MLP neurons of a small language model. Each row is named by its layer, matrix (up: input weights; down: output weights) and neuron, and shows model dimensions 0-191. Each number is 128 + 24 x the weight over its row's rms, rounded and kept within 0 to 255. Numbers have three digits each.
After each neuron's rows, "fires on" lists the tokens most often at its 100 highest values on Wikipedia text that the model never trained on. A number after a token or word is its count.

L10.up227:125121159104151132178113099139124143146125110099166119131139088109119089154132093133086131120062121118134074099131143109147170146097134125151147145098150143178120115135112079113169152082131156106098116121132145115115141120120110159150138150137131122116112103156124122146096135167106138141141092130095129106159128063132125170142156126091128133164145121158122160127068135133141123173142135136112131138115152126150127109125159101134136112151117094120144202163163108116114118132117114142113130139095123124146120153145187143108101109100124116118093094130107071159143105099139101189
L10.down227:118097155114162099119133139105086126132126132092126126102154154121141106068101183119169119142136141162118119164142108117120078106146151114113112140148103084143133139131147112130084115123144101163114101116119124098087113147125101080094109085110119151126150115127153114105150141119133144122131144137124110112121128119129117148152161193190124090103102169116096145108136089132149094149156094152139120170123109111105102120161133124129128103144097137094123123144134128094108151115166143183151136104130148184122154118117123132084141146136135129097136155126116092139163129100137146136
fires on: "ed" 14, "ear" 12, " and" 10, "ing" 9, " at" 4, "r" 4

L4.up706:190122172147146107111087116144176137101134108144139130127161099094133153098126088143139144098094132126147108149101127176110166130133127173125132127154104110137138138153070136127124153127137134127107151114149125129150144121136136145078150093121164108123132115093127144129115195136136140150140142140158128087082149111106136122126135122128141113085140155123098114137116096127130104087076125108176120106165096094085098105151162105140089158096157165149119175134140115127136137065157133114126121125140162144140143140130103101148164131170139139120143134113101133151127133129147154092
L4.down706:098107102072112114142143134115107112140128145152098127129091162113100101176146176136126134143143131167134100104129139097132100106129135072119143109107139112124134143098158141142126122150113114134149099141125149114133142096140127123162094179145095117169188103138146118121099089148091167106080086131107110152145097155118142156155135122158120136144135129126145114116126135122132155174096163134084099135110155157153137146143137167157128103147098085122135124145124142103139145115088112155137153142110102101087117122107139108145090099126092109141123119113151137123134138109125124135
fires on: "l" 12, "ge" 12, "e" 11, "k" 10, "on" 9, " into" 9

L9.up951:092143089148080072133139130144168165108104121139102134113157157100132147141126122105103074146127190136076138156127128112139155148090144100135097165101117180155079094155105107121127147075125112140096100110139183141123137151118109124143113128138102158129071089129153136126152106133136154115161158148160102117142097137086118158149122086122111113139143076131134115071139142131134160127077129131150115148110133136103099118145147099119098124099116153151140101125146132147126157064120155135105119101137176123112190163133148138130092157119165147150108171153136102138146144119135138169
L9.down951:119090174134120188140123083105078105125155123124151106157104100160160113144153126136166119116153077146140096131101147159141138132155138078122133090134129120095178134117152151149130111138171146156159155133113078146094130123126115145113166127115152119133137180154107097112124113137107146121101096136089105129113127116128153126157163121128143152070144153117139103143120136083127115099144126125125096122163136153116170114092139145118133116142151069134143141117124126082104099170143127135169124168124089161153084124096093114133147118140125084081131102149102130122111106160137142067
fires on: "st" 16, "w" 10, "ate" 10, "c" 9, "g" 6, " |" 5

L4.up210:159111196096168166161132160087122134091113134156140088114102088118151115163150132107124106140125118109149109093147093129137137117124142109087159104148139135148153112122101114193088086145141149145125115125120149129100127118173173121128141148134118135131173116116147112142136159137141150117153153106120137155096133130117131155136113172128108161109140143108095090143107121123134135104095185104143127123139123104119124123116123094175101097096083088142119139139146140116098109121125089132113126109100127170162121138134133147122166175178125123130092083111120129136112109097100172162
L4.down210:101116093116055118089119108153144131144124164113079133146160171126124135124113106150145124121122147145124145168079165104137139118128119171176104137114119114074103132138149158088142143103122116123114132128130127128152123151106096132113118102142132139096112137140077150089141119135114097137089088142131106116132162102130111113118126122128132104149132095145108150085149149108118130135143082115108115129138153167155157132133120133105136135173157132119161104108118100151143162157127135148131100144125107104087119142120121117120095078131127139121147202155144111112149140164171091085
fires on: "ur" 14, "ard" 12, "any" 11, "h" 7, "to" 6

L4.up86:109125177144150102148120133096131124136184139092151131143127136112103105142181148112135113115101148140122070107081136097113127125104122124092167121118083124136109151127163132167112107135110091132159117120150081123122154131119150139092141114140153116116121115150087128153129144136111167113132133120129115148110136143098111094129151128108134136165146134136138152090126136113126136155134150144088091142120094176126137088126109136183135148084129105085152117092124093132145105113142119095102162107164174175143091140136155137137155098128152137121114089147135108157143117077180132127
L4.down86:155093130095124143129115135169112110128112088138104128132122066160115107133119101135110122145101084105108150123116142141148133118142097121129122140144176116136145149125098134081154145140120127148108134136116168134114124137118121073190133131103131151145093124159122124119148130136165091137108093081125106100160119125097087168125151129146186125080142136147114147122121124151109148122085132134153186115123158117131149165117138136109124119180091098146113160165140160130130159111120145154191117132132113088122136166097112119163112181112106112128112137118162077097123152129141115119
fires on: "e" 46, "s" 13, "es" 7, "ol" 7, "ce" 5, "ers" 5

L3.up336:084104119103119142138136121108113108089122129145092148085157113128126128100137148118137113159161143137102112114097160102110056116109123101142143153105160107145128129123088109160110150097141130114133115091157127094125173103111132179160131081136108139151078151137103121137122145102127150159100140122107081110128124145113105141140132106160125104118121133137125131117184124107058144087098174171119108163176132128143141160133088129128167147131118147127146128179094121112109118155149173150118112124156121125119099112087133133157155118140110135111125148094112105154128152086152112141
L3.down336:102139099091140098107137161133155103127120131072121150143148074151138162127140105117123130156125124131109112165143142179123135120145104117163130118156112100104141110082142115115104134153131145134150144134108078119122114134101112117083195115146130100149151143158161120136136079135177113096101133139143165101120142155189109185149154163115128093139099098063153160126172127153117142125167093119112183145108141115119149119108151100149131149096113154103117152060113145145115153112126115132171108152129147133144117140152112132122101117098143099129079115128166137131102113134144125139
fires on: "m" 14, "e" 11, "ly" 10, "w" 9, "ward" 8, "le" 8

L5.up964:126124159147101163175152123132140145152120104110109128171117119120162140069086105066116113158162139129139124140149114120120146121135172100084121085103145161121124109129166139123136151120113128119078119159133154130129125174128114120141128095151120126152135140102115143124076113128101064146164094111093157121131117159106141136097131118134130142158122107117123151162122142108133126132148099156126126175141136123092139132130112179123117084121103101146153177126166114143124100162137128159131138117131117104127140155109114182123113130094110127114109118146141131160144097108090133082
L5.down964:138135183106148109136088125109084124109125118130149143112159141151134106145184112171127109109130097125142141133101123130137108123140145140143114149149122135086164116140112100129100160147172127137148103162141111124123134082123126101137104149148156129115117112126112144127168131113129171101091145118167114152125130068133108157140130132143164126082125118137125133094079100167124135163091120083129161126132140107146143102118136128130152150176119160065107068115119083114167166129114146089097116112129083129134147123132102101110123103170147122090145172130120121121105160113155098155
fires on: "am" 20, "it" 14, "ade" 8, "ist" 8, "im" 7

L5.up519:134151147146128064128115124156135154107158129116134136143134101093115111119072138121137152138128139125156134150121105169038140127121157110110110143124103046120146110153131137143140099118088148166137104083107132133103088130175136090129124108142146104134131143103160135155108158099156108122150122114105147142142125124145132127104111108124145124133132107122139192144127127107113169145145119147125148117121141119165108143111154150133097134169113122127145148125170106113153162148112137142097127138121092167155127135159138053124123131113128122166114102152104164128163098129162120125
L5.down519:133123109148142114167130107126105083090116112148133137107131154151148135128112125115142109146126131128113122116125138101160114130144140124160124111107142185157109100108141146121118125117135151102102120158187103134186149093102141110155150164137125123111132134136121162109120124135123151129073135140160112123110127156139127138113114152115103108141142158120112064109144174178125143137135154125121140123158129121131116151165109140132127131079117114119113116170077081125118095139166119095144164072118146092115136145089121169136142116124136128059138141117100126150119164128156125132
fires on: "ed" 45, "us" 12, "ide" 7, "es" 4, "ect" 4, "e" 4

L5.up816:083125105152116135148113070157161159107136087133111129138164105098181109162143157114112159116137162125106128118128129170100165080137136120100141110154082049121091136142149117100167133072133116107125073095136151122148120086142142103128093157091109136130145107072145150113114181109154160143100142126136106136127159128127119134112133145146101097136088103104166137118094120114122132146135142152125132080180117072145144131155149148112088140109109118111138176106133085134126186099153146137115140162124141141127155131142125153127128125123139150115152142104106144118126153145134138109
L5.down816:130129138157149076151089133113063126149129159130167144150134188120106130130135117149134116144129174155142110121165133098134106169137129106142137119111181172128151128112099159138139088153116105089126178154123102132115130144139122117119108123135151146121119120140156128120099111156092114169123113152108161147139145130134143167180168141128124171090119142147064124130173139152108138137080146107109130146124134175099096126124149121132151143144138124134106077160120165122165102121129133115089145090110158130111122068091150104137119091155114148130130170153150157133161077102127150157
fires on: "k" 20, "z" 14, "ision" 10, "ed" 9, "c" 6, "e" 6

L7.up461:088107108075107164118144124137137115129121134176134161165091081143133134137138161128085135114131159108103157113143132151097098130104134100114125093084140151132098131136128101133144112103137114099134125126113130156135094095130162118103129127129116114186119108122099114147155140138147165090116157089075154139134126150146137135103116153116083132153159114173180105083098155113074119128163093162147158134112152124162142147154142123131154108120104107089150143153110140138086103113175103145162117151131151100116122111121149094104087146118103122156157127110110129146116100117117162086
L7.down461:140150120130123134094166155096137155111133150104118143078125107091091137128107109131120101172106090120100148164127124125167162129118140136130115145151091136116142174113138139143131133114149147130179140113118126115140148147106090118123116142170154141122125208089120152144133135089079111152144130145096130123131121126116121112100121064166098128144115154104128105153170187147148097099093162136123104123176111090105128126103149146159100097119109094150149173072097122106124150119100139142167129130096175128164151117110134145104120133107112116117112131105097165107133159111143170158
fires on: "|---" 14, "or" 12, "o" 11, "e" 9, "us" 6, "ide" 6

L13.up567:150134138135137155096133086113123135131112118150072128130128163132104148110194117117135123211177099101142147089130123146103095132147126137115115111183127143111116168112118129134139109108128147123142112126120131134097141167095161145139097101095131127161101107126095136100116130137145102135107148118180154157117148137141131165097155147146115125138098122161124129125085156120114167067104091117116103172103093143151139085113133079120139110145108093145134134125149128160072124140080135129146146147140131121153103123107122138114142132129154129128096153111121122078081138135133142145
L13.down567:122125125141115095111118142101158115107144113142175118111146126117172145100120152145162103116116136124115128147161092129155154120143159143132117091081162105113113098154161126077125154144154094127093138107121111159129110174147099101105123154175129103140138124153135099156152105102095104160171126143148119143130132105123093120151116154117153076141180128044106152054172098118134059140132127125142096138120132100128102140156114127145104103135158122141145134119111109132167105151122101107133123126102109159149110116139116133153126130112095131117168133131134118113078131138098146137
fires on: "." 48, "t" 6, "ar" 6, "'" 5

L3.up885:141127122110107144144084148130135142084085096096103121151088105112128143140087077132131106138104137140066090135164117131128124123111111137110152141138082138130136063086134161145126090116108131159152146137132143116106113156119154117099145159100162127143151104114091127103105164153125164110136156117166135123110147067097091151169109135104119095104107128120176126087152059136151144160113155120144118180129121143140120145166135120135105126099106147126151111120087139124126132147119124156124105144123082150128116118156160151097149127133146100134112146125133174140104106156102106112
L3.down885:049141125134117099118143079157097127126178157169172126112138124157153126109125152151151133125109125114177118158119114143123110150104155119143124124087126136119118143155140114102143163145125120114101118100133200100172111109136128167159040096098117143100117141118146163122148092101133098154142101108110152131121104153162175142124115128132109127131163133128083128149139167127117103125112169188079124111138111179125176125097086112102172151154122126113138127126186134149094125129134127117118141119155125116129162151116102120144158113125115137087143128138133106107127142142147136108
fires on: "ent" 11, "es" 10, "il" 9, "hn" 8, "on" 8, "s" 7

L5.up516:123101140109144127152090147121132132127100134134161099130133153098091149112164172125157126134099084139155130082117119200127180114146122131138097147104119154095125093117116150169089098124120109087131130078120138157106141110177114154165118083129139183113102121151111146168085126139115090103135143121123190137090122172107156155118113144125105130118171111128134118083136133095128120073132109107121126125140132160136103111125109157165147119106143130089127182094149136145122147084127126145119132116100095178153111114144148115135197168166149128076134150127105131074105124109151106115
L5.down516:165144131129124157124130144142147137101173123139150127124118145118128120078138056124149135136104133135102142158167121110127106102124123119144146165170138103127118170109155086093127092156167107147124091088094154099142136072086141163126098097141112094148153104165099142106110111119167122145111094142125135096164111138115177144084114139119166110124105122084132148125183141119136112151158136108149091122165128130152167148113098128096129106093150092151157111098117126134181085151164111116093102132083109110136149132092126147133070126132122137124106172141120135162129102150105155113
fires on: "t" 19, "k" 11, "ard" 10, "h" 9, "ing" 8

L9.up112:154122122149147153146089172121124100143149094122102127125118169129166111126143139120144103126092053137088074129145201075132131162106115112131132145149114132142107155106094105135120082149113171162154133157082111148093132145161132099086130147138172098110093097091139144082120145114124131094139141130148141125154098145165184120149113139168131110163128115139142149114132139132146106122118163117151114140072149174143110136110119153150137141082131101111126107133138120141115126146152116136092128107153118127119126138129148153146131132161170153141106064121159146187106114159104152129
L9.down112:129134098098092117117127082118171166102115177169147116153124115122127116109171179121113174150171172129154127163116115195135108125112135116138168127098141152104132143161137113148128145127143104113107131092120162129143089090095135121125102088153119171135125149157110105129123122120055083120111120134123156118126140152114082123078151135119094129110123136086091091122112131104111154150140091167116148131175124135121128151101139111105142122189114171123149130131120121132116116104080099078146139187129144099133166101114144116114109131110114124113144138138132120121140150097147103105
fires on: "at" 30, "il" 9, "el" 8, "s" 7, ":" 5

L9.up281:135127085131139130150099152066132119095112090128144146110122132185138149100147090112138157110115124117135124198132127151144130165076100143122153141125115136091118123106060136158143154072152140126118121097177126116148100135142129129115124114093083111167115106137107135142145118146161113127110130166132124103139121112124133158142109131132138123109159066148124098127113155132091155138117124115126123144138177079098123160131119120128168135117136106121133135137137168154121120144119123136139074125140129111116130159124182126122133142110100106164141141154118147127129104109122125134
L9.down281:112118155171124087107148122171118116141095184194151088142146118147123130129105170102133079114106126157134102132120154144127147095143109133099102137162126141178123132187128113107152112174169121129104118164120141143107136146072132134131131105120139141154150116181117115122115116117140136140116094126093124127144121122140142109097170124120124090119090162095160150123164115123164117133115103145147111102115098121125121088126108132174144128150106097130149161170084126118142139108131116155139112108098132135093147119106101165137115158139136108081117090126092104163143114133145121146
fires on: "ound" 22, "ouse" 8, "air" 6, "ay" 6, "all" 5, "et" 5

L3.up11:123139114099120095118172126107120098085118104114141138115128190132137164123157102106148140140080110129102086140086148128104129139097110102149124118135136113117110139106126087142112163087144174150137131135137146114160114140123078127082116099091121100136124129149136159120130103133164115150126116115116072090185118138148161109120147118138116137109172161138117118163159093124103136092128152122101126155087140119128116184113166138150147151095138137157138114130097132149103185138167155135128106192124144090115117127147128174128120100121145121205131163137156118121145104120135142115
L3.down11:109104150126107112156100130154117137151143153155104098125114099128103087111133178127130136099186139114125162139153141110142146115108120145118137156115095145152164096172138137097094100149128088141085172141129144125126153115109138107202138156137122129136120119118132107112105152156108145148113151123178123160109128136087123154146122121115163112156103099106127110079159162135163154147150137117127145082152091128147116075150097126137112113153124114115108139111134110136148084133132107095146158083122132165130146120125126118156154116104113152048114077128129141083126156084121126123
fires on: "ence" 16, "ce" 14, "ay" 11, "are" 8, "ina" 7, "air" 7

L5.up811:108171134142112137133113149134126140106117168165119173140154165090135167129099146132125119138126097141157141093112124071136154117098126113116145085133145110115110107147105138148148155142115122161139139123121084147120183145138098125130104162119128173109101146154129106117116143190154130139130115149110116144149108102153159136098111146132145183100117086136133123126100097081121117112161138145127119111139186071122113122109127122146111100163140120122123132088148112147151144141159196133165102172179091129087127132099100118157128090150098105138160119070169099099125105124164131147
L5.down811:150088104128149163130156078116106092123184100126145105135111121166144098111133151132130116150113162128103138150139138128125121155124125140135135170080075116129141141129162110101080103082136129129104096117115121104183085157097128139129134094153104115117164083106153113114133103099102123157099113105234161133118146133109131109143184126120119089148109166101151124112136152156134142125123139139127097118116096150145097149151133127124142141115115133093124139148125125085146104120155103167097146085125125110147117146181165149105115147150126142112099169188110132158143122146116149092
fires on: "ic" 19, "an" 15, "ri" 13, "al" 8, "ight" 8, "ak" 6

L4.up51:109162132160144101108114127130146148135107081112129133131148102136160121114135130135103121120112120111119117138145127120117103094128151134180129090067120141131118144174165145126128113092105152133124176149130171159118147143120128139121094145102125125110106110128142140152140123155115119107099119138160170158147067137128133129138118096117109125142120120113136148097118163101115160112100063127119116174134107200109127103136179129154143116108153122125135084125124093161125127086129152161105119103171128130142137124148124173134124108114149122090153141196145145149182135081134118091
L4.down51:114117116131097135118151105099119112162104141107157127121117104097161116129101134179087143106125099130133142081122143134109178109135109129157120124164138126122163129107103117117131131175157146150151120136132124143144149108091102168140122125176143125173156123083163114152110149099147115139153123125102115162151166146140121158144126118161166125132127150089152103083115116144143111141165134103107162096103127079153141101137109117113141106183115098096149151156110157138111161161105101110130122176126120159105070083050102109158138096098146122138130113079133120106091113179118103172
fires on: "ter" 23, "," 22, " |" 9, "g" 7, "am" 6, "t" 6

L4.up16:132094105127078119141110134110128162133139155126169175088122153137112137126095153161146082144135139094089116126100101117144153167163115094120081132095097107142111100159140155104145104127121106135149122151132115149144121111125124143147140134126102112103126144142130124110137151125129162146089105122141121123165119143107082106170106133109142125105140124129152135149125170116135105125128108164155086132137130157139098130162145055131134133138115125180119154115137133100127106151157109118154098137079141099147104111106131149139175103122128117107129120179194162123137108180140168131
L4.down16:092157158157163162131137157130114086121128122098117102150120104149126133121158124112113140093138092119144186119144131146156088139124086127123162122113165158131122134137151111158142115152139104109125150138133133102138095144115139134106123123147098159135126107121120110138126129139149071091200198147130136132103109113112167131094178114162109142142072090103106121092125093127124159108136129116111156113084153132092165112122112156086144110107124135084138146089133100147101157116119128145083126151169114150095126143145086076134106136175162103169136146104128112133129118116111095119
fires on: "e" 22, "et" 19, "ts" 7, "l" 6, "t" 5

L7.up111:091098117117106143130109128095112138061114132146108105148126114107118126110098092130102125118123124136158171132128108170126081136124108128157156161150128109158144103151101175152142149114106151114098148139185105156123151176155104118146117089149127153120164109121147112136098122083124147127118143130058145149119104141151115098115098137113131161111137163130075141104113119148143155179145127129142158126110099094131124118127176128138179114152147131157116087166131132112119173096110104116136094087083122075150150143161090134136129119139116148110098128156123141113168150095135147164
L7.down111:145158128112173130097126135117153125154153112119168088127112087148148121177095107125124135072102127114098128131115146064131143139124132163097105096110077136133181158120182074121166162098134145112128161084064152159149107104130100179137114177136134152116091126140116138119173132135138101107128090123112117077135161137118137137112101113130085127186078101140141164128114161130127139079124157104143096110145104132076144128176129158112099152091105141123149113107135144169129111120126150113154134087164151139143166136114152151129167162123134142116151140118097124105115107132119107087
fires on: "p" 12, "2" 11, "ess" 8, "ite" 7, "pt" 7, "ie" 7

L3.up855:160159110135139141106150116141159153146136102127073147148146168098158131143162163144100150091107110114104154106101149161137115132151172114177134124156143105145104141167125165114132123098136116104127129170137122140134141126137092089111096170101071113141181113071161180128125084135155113140121141125141134097126135094178124133123157096141139163086124075127096111133131113142111154167128118193132146155116114136160159131115138138129114134089100126116109140134122152143102095101150099113129140103090108165096163128118085153100143107128119115114164129096138174056119156117092115141
L3.down855:110087162118160111109133118143100146096122127119164091109114097158088109109069128143143105147142154138157109136134119094134118156088083165122136132096106130111139132130137098133113128126100122159148144126135098137105122138130193130134139135138178131101102164154111123097105124144104139125150096105091115139149126144117144096155111140131136082160118156146158124086136120124081129116127134074136126139142146132095106127147130149133148128184158114145134090133117105122120154186088147138137101121182149106132152119148193099141125148134097135168085122157095079151111094152145112106
fires on: "k" 14, "te" 13, "s" 10, "e" 9, "ir" 7

L7.up460:113142135115192128133131150115087116149165116124131129160113121122112148124170092125158135089110102151134104131114106117126111130093118117142148175084115109093087141133081142148151133129142132076122135119161133153103137144121114159166106115145134109144166111129078127140120115070148142069162099092084117156133145156126095118176124125119094128156136134144112143131124125117130139137121110132161102122163127167155155138073134127175108149166109160120144118128107111124152148143143118112098126114138110095171119124111159123128129111148098102150121159122101109124118134076145179164
L7.down460:147149165096116125151060178183176151128123160135095120135111124117136155156141117105141108081134128107184135123137145111129132100097121116129093089173151136122112118136176067083125133116159115110115113065112152092127178131165088083111142142119125130102138128148154124135112153201113116120142125110134153095111129132119137154114118122113128122138086119124115096139108114167089137136099103115133134081119120108159159164143126161127152138121130142150148137120114141153142117111123179116106132143106157137126106129127116152155127150130152152097126091118164086174121114167115111107
fires on: "e" 17, "m" 9, "ie" 9, "r" 7, "pr" 6, "es" 6

L3.up692:087098127120109129148168141155134161127168113119189144118096130125128120154124098094135148076128078107110088132143090100127111153125123128136143141096141154129145157142136132092143130153156153090102124133123143083124139148144123122110172082154144111149116122125149147143141082131100136088191114123129041115134068127132132166125119111112139113142130145124113097128146140095123127143169142134155107116083148154149130119138126157114146134114143123143095152160115150125146088137061127112161095125092116132111110167160127148148116074148141112118087123152122097155156097095099143131
L3.down692:173111082166134144109135115156126110135099145157073120128122138084133123134143172113169115150101159141150138136111162113144101134131102107151143117131076117134124141158140140095165166149141093143126115115116161134126132125104120095138119143168131123129106133095068125119117146103180148156095125100114191139141186135129135093135130150124108127140118104106130149098125113116163146121087116147101140125118131108075077154114143097131101122137111136109116125096167104176125134099136119166095137133161156118117148112123156116101138139116130170122196153122119139111149151155109131170
fires on: " |" 29, "ed" 24, ";" 17, "i" 8, "ing" 6, "red" 5

L3.up217:114099093181132078156136136137146141149141111103162120107122141123170127102123149173114131125169133103091112123077130139113159126100131154120126119118175152108101120139166114121131145146133144120145132088136110126132121143129126116106129119121120103121138136130153134150129137139095142160105113107076149110106132115137051088173152124186139163115148112129134124144148102127140158147141109154137140163076122114097078114120149106154145151128143125175121129150144169131105150137159150133110116150144176127151153133112160104159154126164120130153117103195138114127104142146122131115
L3.down217:145152172101093172096104101098106094131110123161117177097139128141141124123152108132130107138045163138123167138157142125156106147124123150132181128102118128171128160164105139104120101106126120131122129129142131149111094136171138136149160122120139160127147122148126135135148119170107074094167097141152142139147125149118182194128082122084134135145116121122128111154115142142151111111116125099084106148151122132111185143139139133107121116115109099096137083082088127094103121117141133135122141132138072137122121110151108148114115130137147137131177153121146111137111112115122108133
fires on: "l" 20, "e" 16, "ents" 9, "is" 9, "ot" 9

L4.up945:146144082126123138134124139129155105135118091161152138118107178174113095184132147087150145143181112126125127157125109087096096140122123136144101143211138143120151097147128145133151109109135088134183122130149149080168109135123128095096151134144145135104105140141116148117158123133177129117145096118143145133129119075129124143155146167113136136087135122142114091128144086135124136076135137186143115115091090159119151118130115116099109137111124107111138089093115081130164095140110146129152111170134114156088170151116133114152141103126127114175135159108124111115152123119116157156
L4.down945:103129179120155120093130128140110124129134165127107105141160099102138150120125146127106138132083126130121166109142135116161148130127130101101166084061148101120154128092163108111096124149181125129078156146136121162104146117164128153174116127136109132145116166135134141116136117143109137132134168120113128160158129150156168118128103114102120108110137140114114190090107171076147099155121141128128132177109152146083121151150140126163133144165129130114111141144151165117114138136108110130138140097117129131154109104132135157103116143160113082062116106126140142116121093114079087150
fires on: "ight" 13, "amp" 12, "x" 10, "ant" 10, "le" 9, "age" 8

L2.up426:111150076197119108095115108117123121145126107191155074129077124137153128124128117115105105151141139143152168151123084126155120123125143166115108131131118106125147184134131153104157131128153120116189179121147154123144087148116122125123177147121113103132114102157120118130161142117149142092144176123152139098150130118152117099136165143156133125107123138109145104171087109139105127118133117129083111114157134122130141098096165149140071146131138120152123097059100144138137168114142152127145119145138106152118135104138140121178124107135109047155124142106138126143105132129129127135
L2.down426:147143192057128162172126146158137105091121130073111168147193136115105137117115186111114141107113133120106119091151149116102149149118094067133159151133123143126091102126107080152125142132098147144116098156103092149150144093155134131125093101149136119151143117128132137138112116164152135111113096145119089158156155119119101143129099122077142121136102140147120166114179143107128125120105143136161145125121125130126130131171062098127149123124135117136145147209157128095152100143093116080130135112165122111114140134129144108124126127145128143134105121119116158106148130104129140136
fires on: "age" 39, "k" 23, "ire" 12, "ard" 8, "ag" 8, "le" 4

L3.up307:114161125128143124144137072102144131126110120127098128160132101148127103129129136137158136162150090123140158114143113157143146114137136117128154119113106112107104115156161133122096121128162150127148119116092120148141127133148115112163112130176121094105164138138131128127146180112133160124093119106087152178112093136137118111075122152162117080148117143117110152124168188106117163166141130142156131074171140109109140143108150153125166090107153110157108136083102083140081120103111106113109144144120127133134128163129106131136067150124138115145161116130137144162087189133159112098
L3.down307:138125129143123113118104182169104145131162135144156148144111137073145130132124163109089129128140168099115101110127148092089103134115128134126115121129142130145153125073106106141150145132111103154133127115145128126120099121129144137092158115100136140160110174119127113127112064135112115138151113117117129106118175114137120145180145112092158164116148104128163117097101092123140079108098106127112120169107139166165117111161127116124108143119115116135137127114160177117182167116146155106122092080123121121112145082112149143111181148122110107132115119129122122119159091114097148154
fires on: "im" 14, "z" 13, "h" 11, "y" 10, "w" 10, "e" 7

L7.up107:130150142138137119170103118082148118137125134117130169139138171172155145108136123116104140082146123131105126103126105172128134120142097138126137187097095127107154124114134164158148134146163098133089119111102125134111136164149151134138119139152106136135158103166177107145184109100145107146105116114120117133145100113153169117112147127160075105146135118133118128100063156125126140126130151177137128142089104141124127114128134098139148112099090171129119148135139174132102131124147143123136123109085135117105144130156128092102122135131112153176140121138099083124098114140116147073
L7.down107:130114127098120147127168164139107153128130161109140127104112134118079116165115136115142127124075127145099106165153131098107113127126146114106134082143117118113137141112101118113129127112130134109148136137157120133139106072096087127112076156116137140148073177117072133138083177136106127149164141149128101133129120125109113134141125128119177161127126155101159132146155120134125110130103115093143147111241141095131127124119164120121120112127128085118154132130119115101159127118120086137099163133137096174127117151109135157117114124125113141114119153133136141131129138130083088162
fires on: "ow" 25, "ut" 15, "od" 8, "or" 6, "us" 6

L10.up714:107135160155160156133110123108163134094109115120083123122131169108131145126120138068129105126138139128120147077089162114126107130115123084205136157122098149116136132124077125136123109136116130172153177158111126192137157093147153137153130157117132127101130131064133108152126164105158178132104115153115096137167123140144150124100135110154115163094075129143145134109100137114134106094125121132114164115123132125115148119149149129145121125137143087117155141114147124124111136167126127129117112108145115184097151138113138114140154109174121113149075088106097145161198155129152113121
L10.down714:165147112143081124084136161131109141077172134123149101144133100148100102087149161162128175122137102134110120130144092138139141109124154159101119092094125098134114107144134146141160113079153134121103118082140137121103061172113142133160121137145147118189121117130097134086102105133137116144116134102194128102110130115139106131118155174129135120160122153122142108136164146149113153124140132109142072080156103150144118111124152080138119162170111165141149140117143127148137148110132114157145141132111147107184096122124155147125132205151147112138125122162139106132113117137124127134
fires on: "er" 18, "ic" 11, "or" 6, "u" 5, "ity" 5, "al" 5

L4.up949:087165121154153098162146128125114123104137115143118142141132128143122099125109116111088157158114119108131151168188134119085128159167147167134103100118137170121084104093124126155110097126102135127130157177120140095144137140125125164150096124158126152145122126101118139135152097141111089128115106131145144145180134144172125143126111165121119157106136117152160097105158145099128161111138127099126117182109137158140166112171125102118141121121118138160141124159115143134149127131126122138123109103126096101101134162137158155132155152094113157122121135137170161107139075097092125118
L4.down949:110127149118121155106087129122090114182138113123138092153122120128127156082129149159108124109134157133124082126094153106166148127092126088126130133136116094142187119115126136102167151112147145113144149067104122168080127152118125109143165106123114105135110145129159124090146151153127176104121118105112127055083133097097149123142127113140142132172119119147116105133122094144133126157114151149113110106137135108116068133138121107157157157145165158126121129114152143139143148153136143135126133116123098108139135106117089101140139167187137113138145107140109073116142173141139115115
fires on: "ing" 22, "le" 11, "im" 6, "ist" 6, "hen" 5, "ar" 5

L2.up974:115127136147139095159112128130135134121184110106147152088089145128128138149126117083093148131092118095108151160139102105120149107141121054107093132131126125137116092088154134090128115127143112138162129154112169135146103140145184098093138128128159143131170116106123173187137125136159149128129141138155112164091144133112103156104119126135145103166130108157160113084138127109116170111094113153140108096161118127120133142135167135130128099155073166129116187118136110109159103116133149130138104179130185104141133107105139124149157135115120124124120097114135127137126132105142108112
L2.down974:169148136122134122109161136103110123114077155167134090136159114119121092092134149181166082133163109153149064118129166136147145157162116151146157110120130129136138128164109110169113136164120148132087150128146100113134157119118094167146164124142095124098103136144153070074135131102116128122119088110122136085177115126133153134142134128119121182092124145124107148142116096157113101158171133123111139135109124117122116141105107135134152135087160101116145093118111132159074159127165103116134166084122100144139123138118125115133104130156101149156144169127145136091136084145098144134
fires on: "y" 32, "own" 29, "ter" 7, "ing" 6, "ed" 5, "e" 5

L2.up712:127101136162091126111155157114088111105105090135117106102157149141103171126072085149142107129155121096103120100164111133130167152137114132116124117154165158147145096178104145153128095128142141122099168113126100114145085179122114127126112116131141114081130118147135128159096124135140161080163112128136117102125092176204065141145142116152140131113142123107108132141130119153155096149176109140162139150086092122156136107103134124157096133159111171178123131155171093105143147116143150150133141156110102131125145129152088083119150105100132138182127125118097137133175119135141138138
L2.down712:099169119087168142122095111179182132129174133088146147159119090115185084133179190115134105104113168138148147122047155109142117109143117113140140130111100111104124163108121092109127133126097113119129086145130145138097150110151135117113136129138113157153108128123108143107189135119118136148102144141141144132151145095070159145111125133124126116105128128145132133118108138109118178091085128137091136117142159139100178152170153140107150115108132124107115133087079148143136081134119132086148102103156113119133126144107174150152126155139133108092115120125128124110083136120108145149
fires on: "ok" 27, "ess" 8, "ing" 7, "p" 7, "ther" 6